MLP neurons of a small language model. Each row is named by its layer, matrix (gate and up: input weights) and neuron, and shows model dimensions 48-175. Each number is 128 + 24 x the weight over its row's rms, rounded and kept within 0 to 255. A neuron's up and down rows have the sign that makes its largest values positive.
After each neuron's rows, "fires in" lists the words (lower case) most often at its 100 highest values on Wikipedia text that the model never trained on; "fires on" lists the tokens most often at its 100 highest values on Wikipedia text that the model never trained on.

L10.gate263 [118 147 140 153  81 121  95 130 143 143 172 128 124 129 116 148 148  88 168 145  84 129 128 119 117 159 154 126 116 132  87  74 142 165 137  93 100 189 140 170 126  92 152 135 132 143 177 152 165 149 136 131  97 157 103 150 112 152 123 134 137 130 136 131 123 135 157  93 102 175 142 124  98 151  94 142 102 170 105 127 148 115 126  87 162 108 136 132  85 121 100 120 128 120 104 139 122 159 117 143  87  94 115 142 135 151 121  69 149  85 117 128 129 118 148 120 155 127 106 129 120  93 105 128 145 115 138 131]
L10.up263 [ 97 135 148 152  99 138 147 165  86 141 119 161 115 134 115 125  98  86 147 153 140 142 108 138 143 106  99  93 143 104 164 123 147 135 102 115 118 115 141 152 155 140 123 152 125 115 126  95 129 102 142 150 113 150 113  91 153 143 126 142 122 125 142 121 138  84 104 114 106  75 119 131  98 154 116 118 127 131 143 143 144 146 150 118 156 162 109 174 122 158 145 114 139 140 144  98 151 146 108 160 104 135  97 129 143 168 112 134 128 117 147 114 154 163 152 128 115 182 118 139  71 156 114 127 123 115 130 108]
fires in: "before", "after", "rapidly", "without", "then"
fires on: "before ", "after ", "ly ", "without ", "then "

L2.gate205 [168 130 140  75 117 135  98 145  93 144 148 129 161 125 119 134 126 132 145  86 167 102 119 148 136 169  87 176 175 143 122 112  85 113 154 157 164  93 129 130 142 143 141 120  87 141 124 108 128 106 113 175 155  81 109 131 143 114 141  85 109 125 138 135 102 135 121 157 154 136 111 149 120 162 103 117 114 160 155  98 129 137 112 184 141 160  90 122 100 131 165 163 133 134 139 142 157 137 120 133  80 106 148 127 123 121 160 170 101 139 113 124 142  91 153 169 120 127  76 159 129 137 161 138 122 123 135 112]
L2.up205 [139 135  80  98 101 138 120 147 123  86 113 138 110 127 180 127 139 110 157 135  99 152 166 125 182 155 130 103 143 135 135 154  73 179 152 121 102 164 111 117  99  89 126 189 174 121 129 130  90 136 137 163 118  93 142 153 100 100 100 131 127 151 149 135 154 145 129 169 133 125 157 118 136 146 132 152 150  77  82 120 175 131 100 149 150 198 117 139 126 151 133 116 109 126 127 143 128 149 137 110 114 180 165 140 128 113 121 124 168 160 152 135 133 135 144 115 129 102  96 154 155 141 151 107 107 162 132 134]
fires in: "like", "to", "than", "from", "emery", "unlike"
fires on: "like ", "to ", "than ", "from ", "Em", "Like "

L10.gate847 [135 171 105 149 137 154 126 102 127 139 104 136 177 163 107 110 146 134 147 111 160 133 135 139 121 129 149 116 135 110 114 142 120 112 127 136 130 146 121 124 152 149 133 114 114 145 141 125  98 143 121 135 151  88 146 143 146 126 160 116 188 152 154 150 185 147 113 123 175 154 116 111 126 121 109 135 117 122  97 133 116 167 162  86  76 173 124 132 151 101 105 159  88 135 115 102 141 121 126 137 152 109 126 123 130 142  80 100 113 123 132 108 133 118 164 101 146 124 136 142  95 117 139 139 133 207 152 134]
L10.up847 [131  86 114 106 145 142 124 122 141 116 142 134 167 177 184 101 158 106 146 122 108 101 131 196  93 171 123 139 117 123 129 164 112 126  87 126 147 114 131 161 158 114 122 124 124 116 125 138 126 143  94  86 119 116 114  86 139 140 136 151 105 118 143 115 145 130  97  72 102 106 105 110 106 107 111  99 133 140 114 125 144 156 156 146 108 126 122 112 119 123 120  98 134  99 124 143 113 153 104 132 154 127 108 179 145 145 141 149 127 146 102 139  79 142 127  80 136 134  88 125 136 140 130 147 112 121 119 108]
fires in: "for", "of", "in", "during", "at", "on"
fires on: "for ", "of ", "in ", "during ", "at ", "on "

L5.gate893 [118 114 121 117  87 122 144 131 145 104  72 121 149 129 161 121 107 118 140 151 141 149 123 115 123 131 120  62  86 113 117 185 156 126 154 172 126 107 112 164 156 116 108 122 111 100 110 179 110 122 118 105 136 145 117 159 138 142  98 140 137  92 163 134 129 113 146 127 151 130 129 143 110 136  66 183 116 131 142 116 129 123 160 134 142 126 158 136 144 137 130 134 114 114 112 138 162 122 160  63 108 153  74  74 133 119 152 135 128 142 146 182 131 121 158 135 137 159 118 156 128 138 142 137 167 111 121 141]
L5.up893 [ 72 102 115 112 122 131 149 118 117 128 129 112 158 156 107 170 119  95 141 168 148 109 145 130  95 162 138 113 134 105 131 117  88 177 190 131 139 112 124 158 146 115 122 135 129 163 135 164 131 155 129 109 110 126 124 172  99 186 130 150 106 112 119  57 132 109 128  89 134 113  79 132 111 148 123 148  99 136 170  99 152 122 103 157 109 126 188 157 125 115 124 133  93 113 109 121 162 155 124  83 144 137 139 108 154 137 136  96 151 117 142 111 161  75 101 141 123 121 142 175 103 112 119 143 109 128 159 135]
fires in: "at", "on", "called", "along", "as", "ofakim"
fires on: "on ", "at ", "called ", "Of", "along ", "as "

L7.gate47 [ 76  99 132  98  61 154 163  96 116 103 134 103 102 121 139 126 126 152 113 169 151 119 135 141  78 143 114 102 116 137 145 142 141 133 114 144 103 117 158 117 158 124  98 141 143 173 113 148 153 141 116 112  96 160 119 183 151 135 158 119 129  91 124  94 134 113 122 114 115  99 105 133  94 133  99 154 136 152 150  85 117 124 147 119 117 126  94 126 107 140 139 111 136 109 107  99 146 137  88 124 141 142 123 155 100 127 162  92 136 136 124 147 110 108 156 119  77 177  99  99 134 173 103 193 117 127 130 128]
L7.up47 [130 137 132 124 101 156 139  93 112 172 135  91  91 114  99 104 107 139 162 146 107 124 135 173  85 145 150 103 138 168 133 140 172 161 154 127  84 151 103 126 162 127 112 147 127 144  94 186  95 152 155 163 140 131 123  89 151 142 122 110 120 125  89 141 153 124 115 134  81 130 159 135 101 120 162  97 122 141 128 119 153 125 113 178 121 151 108 130 116 137 145 123 103 175 129 142 171 107 152 160 142 149  71 111 139 125 127  98 101 161  98 121 130 133 124 122  67 139  96 110 112 140 118 160 109 121 169 178]
fires in: "as", "in", "for", "by", "at", "on"
fires on: "as ", "in ", "for ", "at ", "by ", "on "

L9.gate511 [123 126 142 155 128 120  93 159 110 116 135  98 117 168 151 152 110 133 147 117  60 133 131 117 116 127 126 119 113 139 152 163 134 150 122 141 144 163  67 120 142 135 130 119 144 114 141 128 153 184 141 158 126 119 118 100 119 122  94  94 154 112 116 138 131 114 142 113 154 129 108 123 140 147 102 161 129 103 111 102 135 141 107 123 132 140 118 147 152 111 103  76 131 149 116 127 157 179 157 137 118 126 148 178 162  76  84 154 100  99 137 123 147 135 162 160 130 188  92 171 115 126 126 127 119 138 139 104]
L9.up511 [137 129 132 166 148 122 163 123 122  71 134 105 103 135 126 139 128 152 154 136 157  77 176 149 119 201 138 112 221 111 125 115 133 157  99 143 103 177 152 114 132 154  97  95 123 115 128  82 163 177 144 164  73 117 102 111 128 132 117 119 184 131 109 154 167 131 115  98 137 142 109 103 133 119 108 115 174 117 158 137 149 131 155 118 116 115 127 115 125 118  99 113 145 149 104  97 160 135 146 164 129 134 156 104  67 103 124 125 138 111 133 169 134 153  89 122 110 156 125 132 144 154 118 143 145 167 122 122]
fires in: "their", "only", "first", "s", "its", "coyote"
fires on: "their ", "only ", "z", "y", "first "

L9.gate1213 [ 91 129 179 110 119  97  68 159 156 151 142 125 150 165 132  97 145 114 105 167 104 135 167 155 125  87 150 118 126 125 150 140 139 146 138  73 120 124 116 101 136 118  77 123 153 130  85 106 138 133 149 141 109  80 149 129 136 123 143 142 162 133 107 126 106 147 137 106 149 143 106 144 107 166 112 117 125  96  89 104 131 146 154 170 124 139 149 150 107 110 131 174 151  84 132 149 120 101 139 107 117 153 115 128 109 117  60 137 161 150 121 118 143 148 150 143 131 101 105 137 124 100 118 175 138 172  90 156]
L9.up1213 [160 107 148 146 137 126 162  94 127  99 119 142  86  83 122 108 157 134 127 121 137 116 185 118 128 112 115 132 126 137 157 129 159 120 161  88 110 126 140 148  91 165 140 126 131 137 152 121 126 174  94 121 109 107  93 130 165 118  88 126 129  92 133 152 161 149 139 141 156 142  72  82 182  89 121 122  95 146 131 130 132 136  94 136 156 119 170 142 133 122 110 192 107 112 159 104 110 157 114 130 135 142 156 108 135  93 112 139 141 105 137 154 155 119 155  57 116 161 149 138 144  93 122 140 118 132 133 128]
fires in: "s"
fires on: "s "

L13.gate552 [ 93 142 149 123 153 110 122 137 109  94 111 140 148 111 135  76 159 149 128 170 137 125 144 125 128 100 142 122 134 137 164 136 127 143 139  94 122 101 166  68 130 164 125 188 127 155 116 136 158 105 156 120 126 172  92 127  84 181 119 141 155  94 120  81 143 106 104 121 139 113 112 143 171 122  98 116  87 141 132 114 149 106 157 141  95 107 140 151 145 106 110 139 111 187 144 110 128 134 102 140 122 126 135 132 165 142  57 119 130 110 146 140 107 158 168 124 132 163 133 101 126 124 137 103 178 166 133  92]
L13.up552 [144 121 138 110 178 124 133 170 103 105 129 157 150 117 142  72 190 133 129  81 143 136 136  93 133 106 118 108 156 145 107 169 181 130 135 150 117 135 169  92 121  94  80 206 123 143 134 131 156 132 164 149  95 152 152 128 113 109 118 178 124 125 117 120 124 108 151 104 169 144 159 133 161 123 118 145 114 145 122 143 111 151 125 114 105 125 129 173 119 145 150 141 115 114 135  75 107 150 152 142 132 143 126 139 151 104  76 138 150 120 154 114  95 154 157 105 109 142 137 119 135 138 182 134 166 138 135 107]
fires in: "s", "the", "years", "made", "days"
fires on: "s ", "the ", "years ", "made ", "days "

L5.gate148 [114 121 160 129 165 145 112 131 137 112 139  83 163 123 104 149 137 143 129 128 157  93 151 148 115 123  81  94 118 124 124 151 156 152  93 145  68 110 160 153 108 118 158 139 121 115 132 124 115 132 153 140 134 127 126  97 152 166 143 126 110  99 146 120 129 124 126 136 158 110 138  83 139 159  87 136 113 146 104 110 146 124 107 123  82 109 158 105 107 130 145 166 100 181 134 134 133 112 136 141 190 161 171  96 133 113 151 122 118 103 191 130 139 127 110 179 133  85 150 153 178 136 124 130 114 115 106 117]
L5.up148 [126 121 177 128 152 157 152 124 102 100 143 139 161 181 129 171 150 112 126 150 139 141 153 174 138 107 110  97 144 117 125 150 161 127 141 146 150 116 148 111 123 118 111  95 108 136  77 123  79 120 175 161 118 150 154 137 131 113 123 106 115  83 186 138 140  97 116 127 151 151 140 129 147 112 119 144  97 114 110 117 138 131 115 150 139 146 129 129 146 160 162 126  90  97 136 114 147 133 127 158 176 146  91 121 100 119 180 107 151 122 170 181 115 125 154 142 144 103 168 116 131 112 115 141 107 142 139 150]
fires in: "from", "on", "of", "in"
fires on: "from ", "on ", "of ", "in "

L5.gate19 [127 101 136 118 159 126 117 144 112  95 112 121 107 169 112 141 137 146 136 104 133 150 142 148 113 139 122 151 192 126 133  83 124 114 142 105 113 142  95  76 162 139 128 138 148 123 150 110 124 128 162 145 161  83 156  93 137  99 144 153  93 131 141 108 140 126 140 159 113 140 125 173 157 175  98 116 144  85 120 169 137 125 119  92 143 136 142 150 127 135 134 143 138 124 114 165 119 123 168 148 115 187 108 158 191 115 195 106 122 100 164 148 121 106 145 123 163 156 171 120 123 170 167 137 146  78 156 127]
L5.up19 [147 134 158 109 104 146 101 144 107 114 119 105 153 143 121 167 127 147 148 116 106 157 147 106  80 109 143 123 180 144 118 137 144 118 105 131  95 122 139 115 156 142  99 113  99 118 146 141 135 146 167 137 114  99 125 108 161 132 152 142 123 160 127 110 145 126 122 113 145 148 122 119 155 146 115 113 134 123  97 150  93 128 110 128 159 126 119 118 132 136 142 108 110 122 119 204 142 129 134 128 128 154 134 163 145 131  70 122 132  87 155 147 145 132 150 166 133 129 173 171  87 176 136 125 133  91 150 140]
fires in: "award", "of", "festival", "records", "on", "for"
fires on: "Award ", "of ", "Records", "on ", "Festival", "for "

L13.gate558 [135 126 125 142 151 107 115 123 124 136 148 143 145 163  98  86  70 135 119  88 113 131 142 172 137 119 122 128 132 134 131 106 120  93 111 132 100 101 140 120 160 137 120 197 116 160 167 144 111 136 128 158 112 129 144 107 150 132 133  64 113 127 102 108 124 129 146 123 117 114 113 147 149 176 104 152 135  90 144 105 119 116 152 101 117 110 130 154 149 133 131 144  96 135 102 143 166  77 155 172 152 117 132 105 189 100 130  67  97  80 182 139 146  88 101 124 152  87  97 138 157 133 174 156 100 136  79 121]
L13.up558 [123 103 116 138 160 146 134 140 120 136 170  83 129 131 135 141 146 101 157 104  75 104 143 147 118 167 124 113 175  71 175 139 132 173 143 118 172 131  92 130 109 136  95 168 128 157 140 125 115 143 106  78 113 149 135  94 175 100 158 113 140  98 114 113 135 102 151  85 151  87 168 130 173 115  93 168 149 117 124 128 134 141 119 123 133 129 118 143 143 135 136 116  82  68 186 130  74 133 118 135 138 191 147 144  79 129 172 158 117 149 156  80 105 101 129 157 150 136 110 158 136 136 102 159 111 110 139 140]
fires in: "of", "in", "with", "to", "for"
fires on: "of ", "in ", "with ", "to ", "for "